From a checkpoint of a small transformer trained on Wikipedia.
Size: 8 layers, width 896, 14 heads of 64 (7 for keys and values), MLP 5376 SwiGLU, vocabulary 16384, 150M parameters.
Architecture: RMSNorm before each block, rotary positions, tied embeddings.
Training: a variant of Adam for these matrices, 1003M tokens, 15305 steps.
MLP neurons of a small language model. Each row is named by its layer, matrix (down: output weights) and neuron, and shows model dimensions 597-788. Each number is 500 + 40 x the weight over its row's rms, rounded and kept within 0 to 999. Numbers have three digits each. A neuron's up and down rows have the sign that makes its largest values positive.
A block is one neuron, or neurons of one layer that tend to fire together. Before each block is what it responds to, as a language model described it from the Wikipedia text at the highest values.

Description: Manufacturer and brand names
L4.down1302:483528444493475454483475469524488466509470536524512495535549529494567487438484429547499485453494532461507462487482497452526533514580556518507424509464552504545527557551483507507585467549433534511563496446547446539531501512481561449506471482540507571472492456419472508499520542525473517491428504504526487408476583474495509509420441439482519536535549512493563507483539514493470456459483479543555574545494553495544481506483482554531508446486545509523419450577468506489497501500510495478555482551554550562489444388486541469457491534522558487458510438462572446600504418463522567514
L4.down3887:442511501519522517566538433553465510549542476532483526570551493528459481422491554468604508476552510521445488509521515509515551578529577550434429422520552509560468549512520518489571495481537570490496479580517439543511516407510529500508447466508505467544507476520513565512462521509487527509439464560478634422536502501510526453525462545473572444450471510468486534470385523572454566491478489478450511583491614477576386456467521502521440448474487492482442459570486489536537618503522534552493483492488529549508437482495471441574542471518574511449492450370439539480480508541414471542
L4.down4935:445562559483413538464544465574574490517532477529522565498593547555502468527494545531482528437519489558590525527483492511461508482502488496475492433508551473464507517466444514593424580488488473511508484443505506516528474538435541472533506458498513520490532522517483545485501497492488475515439488521469461336520463482522530530464508449485587389565522482521493456599527517521496499487476494434442470511509500516477510468527516461532458479457505535462508508464485477511596500526557455546513502551436516467432473491493427445525522549526484493496466521498471518484497525541482486591
L4.down5301:555522534487514484414502483540488475477522488520539470558461478513508487506491490528492483467487525430539541456507518510511423411560518525548500526471493537533462528430508496523524510502521579500521498523512527514545470488520542489424490485499542499522486501519528546444509490506480503463431540481481522275535438484537555467529528471503554504481487547500516584482563407487496504513481535518496502567536492509526560480455578540550523493523457436559471453530466505541501495586470535501461526461477548584549453501540460418497484547454457530507471528458516418477471537508542435469

Description: Word-start "for" pieces
L2.down5247:550499479465494513504484536516416471554472533545497465479463447532521463506501571510479544515498513505439502492584465528564533561483500519548551468512506544522485524472530445510431428538539498486594586508532454562546469458458512490488547520534503493479481539542493514509465488421489480480453521485519538520429540467506497518527511457528481489499497470506498460535483473471445471447466502487477432482530517517453534500470561430509478528504514424497514539441539538543500524517499521550493454549522511505517482561391475547545492539516510444570474420510486539463479609479552508490

Description: Word-opening fragments
L4.down2345:525569528422478485546500512453513593484467515519496540520509504542392437496513543420551490564469476517476579516515560478497500520503488485530579549484447527563514446407461432488491566538465505532538522487511522526447550496591542499523492472445477454506483505469545408601508583465493567513525473485490480470502517486517452523443550531566534530507576548443567539515478414506481530531511486498474490551508545509535518443533508528435537490581473543495535472459461428485576514504537469495498473546517478493465456497414493517515504496434425471539431461504483498517487530519492524553
L4.down2475:538460537535505489443530539547521572573507518461492526549464469506486445517458565561613477495506483445502506494515488489515458489489486474565534485426468495484461468544487450506467539499415481405545556484554490492480507461549436511511482486521439551453549581534430514551506454457498495434497505454409513491518528417479570470529503452475539452490439583454512513501481447520518516513565532472485478539492539544582517486515542479525525485430453445529544493536485429505468512517505498517472512540551464554533461587402507480478518495510499516529505476523532459563549520478546500462
L4.down3798:538502495527564521492594555533426493486528505546518486450535549419477521440532494490534489514550525476527548486524466525492541501511416393533544524555530571515556469499531506478505452454533463496501442475559559475546544526544547618453490522577527506548543544519436458559514554448528562467461515496529477455475491474476560482533526531491542566525515531531469493520502467426490487424519478457492478394469490507504603484523504444496565481502504522492477456489511540480498535560524525507494473469442511526559538423431481531558469527551519518556525510443430469466489506499460589453
L4.down5148:485529510547479479470522540498446533462511497517498500497541590497553464477569467516500478514570512570524468460545584522436481488488467434513512501427471455522519527513555491493465495538496498582454496503461458493454496474525523474485533527480482504494483461513421495524475495497492534396405489443532491506541478423527554412507441514538539516476548512578499530516512476412415509529518560549476555494617493524545507409443529485573497488582553475551494470505548489585468513515524450555498505480519444515479449546485484489496505414512501461518443487454441464485506500496566464461

Description: Adjective stems and word fragments
L4.down512:538520507491467417394458457456442472461456482486526433481473585466512445455460516433487497534480509466475517487487507603482544552547455484512535584480505510500526497414544548456469541512479510466506518483555552463544554521556455477485533602575464487433476528486577540422474538520480494464444494538447507611573484470470466509495555426498553519488539441457448472508477546562525541446469467494503537434455515466504524491533437538465451478555571503500492476492464514473462531470538503510444453486475518562526473509461427526459528518496477531541544350504588509581538433467519528504
L4.down2165:518573538485523505540337440504415438499484505538462497443549469537519470484603506514481581508539511416533464569442569590490461503544468521441467523437450457428536535475480504526531505473502496480510512583507459530527497462456586465477546529514481411500514501504470560562513508517478457528462475499497530510519507507573495590513509501528546580497461538492546552516560515467537462503441532417531480479421518460495489460474526471484474527541519527504467470527441506511485441556450556543586476536468522532569516504598462555440549425473544502472454444513539460549549509480492524528
L4.down2310:522504529474497488503492459414495459465449456510496491478520544532498462515503445598478493423475481510499538496543532483520532532546445546491513476469465468590483510543536458567582520508437583478584486533500491501453477461509449485501554441546492548527515462491571467496479479499520491480537494526543541624476473472471536497467457489503512482526508483489513553499470462465538546500516556461544495443495490440505524473502541428467474488456445443466523496499467464478496534523540466515443530475457463472522457561543523425495444514540452423494546457517519464555449411517559495496
L4.down4272:529466464535449510535485436468442419493465434493437530506507475492589544460542538481536541465499538477521469466521514522450497519525450505433496517492521460488475518486526462572490506526468475534495469484515442430508433491437492542459543530534446471477526551579474619499543472501567437497479548506457554464465473569514477480462499409512509509512472485509524524531498431442539519460513484480518462528450529504452495554565516473528446528461499446530521522503491486558488528492517441514559508415505508505587517440541452505447510508535485505561458550539509513490460483531519504513

Description: Word-final -en fragment
L3.down247:495481510555499418512535528530533504459557525457434453530504546574509494480561544576606531508509531518610494450584498504547542468564469504449510475580491467519477441489471482575503504501468510516489473474433484530486506511508482471541493582509552511476498523542498521545557491531519414473511449456499466505481461507517560477520534431516533468488522522525500461506542553536498546464565574539521504537515504515561429518501526508548548486547440482507500390397544512496538521521448502518497490479528466567502455494494466488476504415481505584454474531458522523497427460505496572490
L3.down356:590459504469497532498564490563542430436467604488541465523451442528523481441464480521520537459510469442482521529529525497456497477483493512531489470456538480507473548447519495570505526519502473600491494481509496482519508490496494517499487462423437512509445541430447527489550482488553488517544512528479513530549536392539508504517495439493549483488469500449482491487582497528523488404480501487482469508462520479449566535518549509531489491479486480517532500506460520500490532506543467560484502500501512431567460522496431500511544502462532495596444449599525418470492539481449555457
L3.down606:590486415539513458603447559494463521491530516475551519455465487485417500463489580473488522489556467480490519447519501469547483569528436516498428460535552464427535535471518498550449518496457483488545466515449471487477460524474498487488421532511551453489525445519445508560494573470422501571469500520495497666487488440481597481514487427550613496450550561530503559545431476478546530553511489514483433491534556519457491498538500512490491445489584466482491509475529464512431477493433405518487527497480510555522463570468465479494513517502545487529539499373430520487476474461553558516
L3.down1138:495469498443586492573584464529514462450540537518617477473520458451476445537528444475545548513401517524465511518553548551452431482516535458498475496476424488468573432545462513495487499490467486493511541432544520484501488441502494521522501541469571531564527601565451445493544472513532550467477486501540504390519488458479449494543528496463491490543468527552467566515490481500554420440560467486505466494470470486475521520485502521505448507477566482541483465495579527471551519520481455488526522514539480487478487412527537466462528534617475577467517544489561500510561500457491479487
L3.down1192:498499547483483544403490519565472454498482513553508491546544524485581483506425575484502524534480448503510535481483477489541556490495499546485574522493526457561549464518492465451514489479533579539427425405576528433496504495479490515525457458463433484556465469479464534514519463513457528458536491505505386493497493392428520521545509481514485505512491544510484501489465507463537581507512579453508509457504473498506454451465481527549491415489614555506468491533518463520473436527407447513483438514463584563546448501469540491427478484476481490528522476495547500443465480518562508481
L3.down1220:534533520439546581500526550489491518454471491478530549494528442451542425533486537437480553526455499512487505508545498455507515516491456488458502536498542548451473506545505493500448582469513496568500431402461495496524482530514511511475448497445501473472463476569560433459522483516604507502528437479389470491456489529503469608507483508558544505525450497485496537499521553483520451536503464472497487561450550512488421461503543467548507472520517538461492456479516514514401480587543530587560473468501515544495418494462542577519530491513547603562473485516486449554478495509534568490
L3.down1250:495493568474511541520487530460494500494455481533483516520574475487497472498561561484522607471472509454504484522501561511482532463520506531449475503409537522480524558526494530458437498477428451574451497493466440509463454469508526464456512515504420522451514556477478504514485443463494484461541563506483571465530478523469527509466506517516524545509448536505474521501485548459454505456470452490534494563495532508478492479503523479531541443487496472606456496474488495494472550561449492530528533578554517447472493460495504501510527509562517460496480415515441471479553473446553466530
L3.down1576:419518484523482467544470501494468520537449600524585484490482511572517460461536485485469520545513493542461514538530473524506452543483441465452486528508470545442528456531495465470493521455490455523518518517502485509474433507438531485477509507529479502394472479456432482569568475519500430486527471516477493562504447441500472517451568511531507453482533560501473540514513518489574535579500438508444557548515530528542510470477511487528452485542488488535511488514479527445493542494499543534457481449446483530511518556513484519487457465421512481540485515566457520487488474460544455524
L3.down2525:516497592514528457454506459519494459468414526572428515490459526494561499483494519518463517490567567609555543550510517562506438432544476482497470485512482510500513546567506464518467561471524532458448524526527502512508481528487559386490514528464412487460519541541465445401469439585490518477556462541485485443538443486465478509475465489534498454500488564489513496413517512498469521519472514511492463457569472504535496434537533495534560475499511537493544511530455492448547513476520564490502524565498498461516457525466545486471441449496503529487486551504472510524441456525442544523
L3.down2579:527621527514534518597532592592514495499504516461498431500506478518527434521481492523519486424411503451461483511421503450490526483499526410549509525483483502493448534542459493488469540525563582458548515470511566495604486464458564460559475557512448500496543489448515459484454511511511574501557522544486403531621416458495496510550473576577457530550616579427535516538486575405505513492497552441509481538519513519487543481453504530421503477496453497504531465552456476484493536539528482534506502510557472490560484466496511477567544491521539447526429516514496524447437489477491476468
L3.down2681:557517529480457514499548462477547462571494532484489466415455487537554478527494527534483495560498447488470512472451512457478466522498500459558474470453529491548481517449569539498575544451512587451485444586522429534530457468478453541496463561539445496599544461483500485556438472481455528534470405425547416500578517399482486484388501610494507456459467521476484474499496460512491491472439539458460558516508545499545558441467526501588524456492442483534472460503500517524454507480520478450510542525443473506440463555512497468482464545534493415484487518491555482500540574472498518443
L3.down2936:485455608536441517502426410481559461523444541452444481464484509469495479548515490420536573443449462440495524504516495451526459540541473437454458549502584470539526578540543566511550542515457478499522522476523542497476567452514492462483516518548522556441521489507461401458482480439586442457443497539541426401485411506459476516535554567521505435469502465488516491447466560459522474470435511498536478553499510504506506485521551525525471477538474511431511449512475549528535518495575497528464552504515553526482481491410535507444427541531574537485453511472513486446484435458556546483
L3.down3062:592418542547482505518440466467503460440551483462490493529428579527492443488545515455460513475540544512474576460527425506477419522481567545517498462487573449531485490546564501470483446497471447510538519475473457460487492498465585538499531480502428437503555590475486547454503496513519436463518482494476494653528450459510513525447483494545481515520505468437509442498457545538474446483513511501438522496515480577553499541474490507508524498527495431522456545406515511496517513516475520544493508512445467447499507564454529539448523461550543492508574498515484463456477542447477522547
L3.down3625:545523492576446493508505556508521518546512482475419478486502564513483422572492423531558491428517527434640542470548473439503509545517574522524444460465534539474508518539553495533502524525469567529431499511539530522475521542466515444472529430523435506553466432524540496518435564481486510532580495474496386466520520503418464491490509531471503472482447533443476533565484601511445516499530473440544457509525504526524529424522616504531553467493489527522472459533486519486632515561523531489492425443556506477534459533543543460472407499512551533502489562507477538432532483557489482491
L3.down3776:499542474436550557490491485460503541515466505462523527493627498491529492534496537476555490477469465495474549500509540476521518450501547465510543523498492532530491508488587538510450510508530552496533479522579512552534469490470492473488477458507472412492495557499494504456479524514539488494516527454476391492473598514503533557525501542536496594583509488484495437409525490471435559521491505422508500490516524511497496493533501486435494474473500546466480474425602496497556488486530513470574466482425599493498486442458537401504579543564572518541492417548514472491418502580477587539
L3.down5182:480563563461563488451519517517452475432502486532526488499546465482444521529489501411513469559524480438475530528416466465481576502519544488534422523483532568503505536428459499477515495489495499488525480500515511500475468496431485451550489556479542514494458497475515513499511501504511444549549416511499488527474509524493486499481476545502545604464510493481483506484495519482541466440505462493529446528510518502482521504433517472485500484462524505478528475404479531427532474454500455464436481440494408514487413562527569457484540537474512503537549522479549531542557503489503513551

Description: Mid-word fragments in names
L2.down3316:512512539409465535486486521570527488419400517504522453465511584440591487518493516423543590489532625398515527515530536498515640535504518477496458541517504510500547526507494458505469474523531532499441457469509494477505530512483512436461552531432471496470547480508538487482465478528451471499526549519476461463558438592488517486472485507477474509539552491454502557481491447492533569496458496526429507474490525470490498554520513495521403499484494506451533543546498503447496542501536524504507531476481496453524486500428527479481494520493526539502532451535507466428500472491480527522

Description: Word-initial "for" fragment
L3.down293:539498446525473506515547451549507528577493443473508363448458508526560470477522500501530558550447510541527489578496552418466447508494428482461531470447495482503476522451497447485521465524415490539482473569513485433511497467484493532569521465563497530486428530518495483516520484494514439421505478383545550485536573428538441444491474480471445476500517503521538504461467568472502420526489468424457441483438528472515447541577563502511499491542473455492585534451582526493467502520526487514474481518493484482485512478459546474480503490496523501470519468484459499465549592515574505493
L3.down698:472486488540526514530530448537418421477550558493562438566517459511501485496479469571468520469572460524518510439541522581580472536470462414479465518467469464529557559494490473503475432536585530514494490476572495493532599535479466511479443492465470499478509526473464524492459419520513496520602484553459491553481482483483511545535489518452426556492493514486525431479521562485468493472512539441528474482497475517472476485513537574501577513484472551517529533473542503568583477494574491400496467555511519532508449487453503499538511526539452533528480560531527554601535515457504559533
L3.down807:524471493470476477442500464473439506523560541441528438517491537500521517463496459507423559475500459561537530529466457498499497566470498501549512514533516466475527565467448491504510443468517466501547440535486544524580517514477516597494453495551479483491518466429496483557488461505548577567429491499518463558519451482479452508453502489488452429492498528520458449490537537442551467551491519542427500534576522560516496512433448475392497505455487530509506559513508444529556498490416526500447423512515542456536540524477457444426573497548481530547523597494558497467483478518466526443
L3.down1389:513565492510443487526546424521501483472518473496489517551500463470488525546474459406497489492585474530510513479505496444471471466470485502440440482517501529521525491469515536528507509525405536493537469537544536491544493456435523456477526494569529506553464458419553477466532530491516499437500454497500482487470540486415526500523493482425554505487493482564482479509407465484547487505487466418429514511529511532505501483510537601511440532484480477464496490558573493498517501469465517563546418530414478468448501504493526487509510445489441470568525596495477556515479554483537530531
L3.down1430:536530594534503534482469490508553509513522572508524517552514542461502472530536466501492546527525534451535544450508446544479487422486519484422492480485513466495531572471477500440533467576514456563530533538449463583527540505491532560456518502459540471498427466514455500451439377544520475548508516504517512468528575459512469473547489478514534453504465471537407488457562450543514468476532553518486465486483504469546455446544490493470522524492530452500482449433501440539496438434482523488491479499476548425490411522538503478495480468503504484489411501497510605464502470487456490484
L3.down1589:435504476560532528465551504528574490575491433513491522436485599526458574536515495543510574523572499469488495477514482505470480496532490522474506493479432417466422520488578481488528463543479550510530446548491424524454502511454558491502466532512497510477494524515515514447467456569540502469470555494580540394519530530436528490542570471509455504452513526465478474496450533480474438502522479494494497503536516527457519631572541509536459440534474455451555491515603519547525513535472556516463507541550444501480509566364520579586439416475528513487567454530476443550464528458432592557
L3.down2095:491536504564459449543543468504557491484496490479558462517470542492533560465550526494584495489519510545480473480442523572448482463465490549456482514446518423463494547426537576529562446525570510492512461501494528504538520491468483554502504506525469535512493499434469404549544562495482498568531515575501434471542479481474478536531489499548458579564464471507473532478626447525517472500388494479505585482459512464551498481537452495494525486478420452518555432449528478551462515498571469563421451555498508534568530438524507499513504513486460486508508525529543508520500387486509479506
L3.down2146:542462516519486521471478444493436595568487444494526527477510516529454429546495502583542458501520448490563517525528549481519479557461507501543497554491473538512497532556493531537478525490501548552550460560576432499514536477489575579527528545508499467462513525440519505572505465493447470443490474511569469408491505452555515445478454480477501548506514514554507515519520624540489510507492492450552473453515495552479502416484415466492473473431467481493502574541471524496508530484502514500455490443559475521511442497458525516470451542463461538498404543565513424475460440471524491514
L3.down2859:531426474523490529507499411435485491474469550514437498467503478542495510507488459443434455534451557500491604508447456463499489463453461502435513554495474550501573528418464559432526531543419546492594516485387497555483546435532529441577463481483469509477537483534601451565508470477547466446520461512557481522522512590622602518530536494563453483537561459540536538527511497528558563440452490491459514526501471502507492540482492497500491509406491547542576506440530604497496486475426386490504498493495503513463513516487473522431566521421428498528511431521499492527507490513509537459
L3.down3729:459458568522487459541455515551563449511523457440483505493408442530470535473494476498464496556526538549562547552552514479524521452512468489498460494487473496530510501567531485428476510430551533513520479428480519458556484518438555446535514539489483492473482588466449440464526468537473481501545504509465545504540568456460443442520470445522512478563389502499431512440451468504487463451585492440444514564532468515457485523487546488491490425485446481529430536554488448504497464518536452510462516562422480475490468537479531495533490475509456574526489478570517484413537526536521464539
L3.down3782:492470391491490479501449538410497484486522552527478542551546529555453528489483494463479485493512511487507505463494459567493495462547526512436498418471462449531511579509546461457502598469458470522483517487456444515503468468432461557522529499564491489600512520462509419554518554498485587522426489446462516498457503555480552468450544508534549548453462536510488504512472526485506500413529484544492533454565530445582479520480552475507473502488465520398496476472526508503480424524458497514464550440502505534487484509494536489492558507593508456513487555442492446467414563472545453483
L3.down4004:474473425453574464522539484511547454527531604520495485517495502443545530442532494492501492506574509524509547511506518526548426496545506517513538530480520503519562565540551508454470470507421478534483509418428483486488495422469506571552466529437482536539412475472518499487460488545545484553448545454479536413516518539506446453548514478499510475527508542483519458494499546475539408496458492453500486519472563460512438426524466487485436445498463412551516514500519528532521527419494489461508482573492558494520525552564443490525538445477454483448532535506539517487453527517487482614
L3.down4380:431520525443527485520523467561534517542425497548497539491520446488550512487513469475494519497421446452359473510526550478473483463491511451520458551510455544483478486516485527474525533490450505492552484500535527503467520468539563550570495499500536464480514523500513453579476527517508490442408472517483445612465487544555490545490494550505450513533486552475541530522400497484557475470524515532519488439534546534454448473529448498508530572479531443481501541483499470483511533467446485481474494501448537516545462505510523488539494565430462491518504409519517498482500541531533469503
L3.down4738:459554467557466492478494453518454467592501529536503432482427551413509515515552480510507543484451496531517504520521564506512443547527504489443489524513461602472444498496608562453550586518515424514455453547440573532521487499487528500518529490457481471524493421476484469477541541482484532435554529516437437598498498529519552511480458487488538479454480529514449506478551463486471610471535453514456504515449460448468477447489537517440502596504543456431458525501548499538503546492476450543534512538516535496528525546483535459527555492515496451541496513462505454538447530491390416564
L3.down5053:451521528525511511453543474460568487488578534517481508553445510459499409481480592521481504432520423487532500444486476497595486534514495511501537517524473464454525574516495472549496482512563545502489468525491540519496525507533513502567453464533495520548505534480494463455452431494516487531457508511489495539497504509555511498528444505468474493495505620496492476468518532462489519518505532446475433574430491482453505449484475497462511579498558453554524544446549455446476535516530477495516450547530497517476446505397505570584485503420517523525536480551519434534488408469553486592
L3.down5076:449549487450517460487575520422559502449522503554529543531488553454453484576522482554475536526504556503477439441507486478542504447495520519469485501536405440472448512508506526438446469486479509476473560556513528519522484526542527544539487539480524515481504570490474504461545452484511514494515502457562499540494567471447409448494464545406480532398498560563467491535492489522454549495542506502461514502469545528527489440427469563501485520507455533503414573494483519429467536523503566475519444537523562486459521490431541483470518534514523508483527487524503414507461500467492536475

Description: Car and racing terms
L3.down27:515437547487496524460538519522508477521528517469526501499467484561550494409490513523519516501502545585532528508500477533461518402545537473453533463498529527490485493528441552485511421512499517486496512486439486503512534518448491502458549468447432452531549483484561478480497447471535456590490519503463485426493464573461521531534417515496509551527515472526569548526507476480497443420564485524486462576500547599579555543434452544520451473536572511554517538516486482507504518524467480545448416505525442530473515525458487592506458448578587503541500490500549544550464554536566555444
L3.down32:501501501538586471483536557477523522445487479534465529480518501542419473525499532505475497444482534488472552516457445470505490525472452476524445517559416568484462530473564511561499526559488480494468524454490503533482516506518443566509531547515410479458500446549493441499421549468532523579477392507542488534514514524518484575488437513496473503439508530486507584474491478508499516498535523533476480519499512578521532475503541482454513541434514564495499496549531520474469508568532431519494432544525550485477518521501446462545471539483547506467460528517466456513486448456438481455
L3.down499:511541475493482513422546503487452505522533468525542469542403468532482480498436461512508513446534491423506523466459502506516496418474496468466513563502470408465531536411422460477460535447478495562455504497532553519484491444530553475501545561484488528583450447518480491418528451507481521545450490514527462436513471484479514496486545440544486469523597459579498485475459524512478459491471560517439464484530530569474480521552454518519514527472539447537537559481459458491470458500467521466455474456518477477503526540509524539484500419487571506520532554511516456520516503531484466467
L3.down743:551482550472542522507476552504485523538512511533609542480428480509516540501457490458494492453477516443491493533561566462468505501461500479423505503489486558547526486560553501593490458527518501427531466481460535441481412482514518436567450523526518507569513460461546558552557485490421486453440498476494520519421453558514543491487584485533540547487497447561515457579542494459451479543514528502470588460493484510566446495456497456519475427467485539529457543435511513502459490488532485570544526501446444482450447486475562538474509486517593572520505481507478504493529433507575522527
L3.down1958:518529502469453513412481466532503590506525458475482470481510541507505505522530498523534491486563504501496418531487437534506462521570494534512520544470483565459528459448476492473513435464546515458425493494454500459497547492523522488564455503549494451497460484596487535516475460451476496471511567428439507356484461502502446538534448568492536431432538478543444503488479509544512487542549542535550492543521502468468532532503399537524521556476506476464583499516453507545483478472522516489542523486444481454502546524522481502453474561522467442469492463596513503589532538505503426480
L3.down2206:508533544491559519461490458535453416503447487526530409468527532537499542543472505453472539582431440492496452386471591531542481409494457494522547504504499426588571480528574492546465455500474465504465550406545563497563466482502497469485454566470496474484490564519571526477518521519519490460513482571540566412465389545512534490543531455504528476513524503476413476534484590461524458452493497584566445484405568522470434498508503495534456480531536534450562513506490538472478473495534492433473497557532447483507492476523489496485434518518512481484538502460449518510468499499472549503
L3.down2213:528501542493469454443462474495497546510499478500552472467530477536522523574437481466457540524457527548480520532460448494452425586491500471526544458466562519403572527530529476505455444544566523501492496468549515503514412460482476481527536512479536490456525498491472511476464485528518469487468462409531472568532438502473571491490508420414518493529574514556570507535476534477467489559550494525484481458492526612439445520466528480460483550513443532489436442497496476479517449530551374534461504489503516460525507525522562506539531457497487505530486470552470499406453505509412555483
L3.down2674:490540514474499454470533485565526517551572541569467495453506584530491455486607530535401483511549505460489490447480401479395500484511489575582543506465548510491537486540519475511541512436553435536510469543464564494562426601532539532553502516544493530467483437501453537540579515491491512508539511497498500464457431450522429528483485617481554469596469460484479442529505514508511539435588468474446407506446493521455533487513529507429537481456489477496509497573519508448511489485529539507499575558552481501578454453597528497491532505439480453442506508506490484562522420400436442500
L3.down2799:480497470512484448450534494514502523515562490425513400529555584517533500566518518475448528573478475423564470509467517534487555487459541491545502461459517493440461465472386499531564521530566501502491505464543498518421502405472497495449485577481499559426424531466552505496495527433447478509550441591484508471469546570460517475491512449447567552562487568501525474455538523509519480500437469528453495410495539449408478444572470494533473562520509482449512458506449455404559401556482499430503473471518512425521541477527498534470444510499505529465419537531501566536545487492513471524
L3.down3188:459481507540478469532561495459550554521455498558509523476502546551552531525462557525555468511601498453504503525511507611446471427512487542503491513538514443491469449461522424500504464480516511466548517477489529434481527507474520479505559516506440507477511442532523488450528497551481551421447587528535496423550508503510541401514489434505500494504511486478547489504497591530460423504493492487511499464498554494528499448486471514501523486547493482433433436467514456511461499561503566534493484419532517545484487490455512526442433523382523493548474530527498511500450580491621463538
L3.down3381:502498495473518499488421475511567426499505483396504517560417568513507469482473501486561537489488558526470467501507399509537543506514544541548437453441550583510511544495522509551565462503530485517477584503531472594537564499480523432588548574418487489555513480531521531537497488474460457526496546470490497417469481580498600490501482457475492503527524520462465553485524605478532495466510532458570457510500532544435431565451544490536429496502498541473500422434570500547512501450504494504501498488462496455485466495518522455514489474482440509589425532515464471554494538432511549549
L3.down3986:478447505469547515535472518518559440540520450470484464525525465433509535480504439516574522510497476496493507476514444488436453567533504449441504476468520487461528579500493507556530483463542568468522557541425483545461466459558484516544446457430497522486471458527477456497472551491527528573518482474436488447480568492499588455486488543482534515503495495486529501526522514472449488439457590487449510520447535512539551493542498526508452472498459583494525406507526549473526574475514443525455559507543481505494407523488479476506514453515447473530498447478499462606488489530469491488
L3.down4128:592483476487542460477502509462509491443477514520527481483515552454537479507444438509525501525514439487527479516450453543521485512455508469486476443478489497481439495587502481539517499499525556495517499456527464489602436429505544511517521533390506456506444492495485492496430469483479481539508526459492534495500447494491545603426517527543530554476528472549494435532536487480564505423518463534457515513487472497496449406433468495479535491560498484600464471465471587506472373500511473396573455447483492530518441491466493477491564577555462499430461503498511586539617547462551453436
L3.down4224:433516523522467482483429459512434480536516520476527434473473526492502481519558418548481527514475498512523569532553613508485550541559427494555525389496509528543554459501540541550473448500477506496510544522508531504572514467513528483511457480481585480508486535508515566431426460520509574537519484547551479500486468550418561542478503484533554445446522499546484562545537525534450510436438503517464488483534499472488543498532440490523486475495462540489493576495565504429464524535515457435474515550538505455520500532549477519531550506484514540583528511484570516484485488434450555515
L3.down4741:535571509479468455480557554559501502466545519525463447507507422500491481507430554517494532541485489485496556477473452466508510509489462518439464442445494516429541415475447442535501437570533563503471559509443516532485530553462525625443517496479480555480500454480549535493471538482456410446523476571488557497547558456476478507465467523557582494561480570519511451492486560507522498485469486525422532497556468475464547503449529484461525483513444475507482460490565451485533515478519467485472511490474477453553496461512477497522552489482498504602519677525476469556492491486510518517
L3.down4933:468484530424542563442508413489477519454405466507453466479493518571508491459458402475464496518494451497480552432451499502528503459502556409497474503485520511504527558563495436549473454514503475458429501452492531449530537521500537596524498489423545486524553428558452493446480436454511513502504463544503506434480541487577495524511430542521538510460540438485480516469500499492506421480513495485520440534490497534488514562480467474543441489424387526596440467435444442493462466510451456496476508475528496520512503445489555500420568471506572492529521617523551451468530513511535485457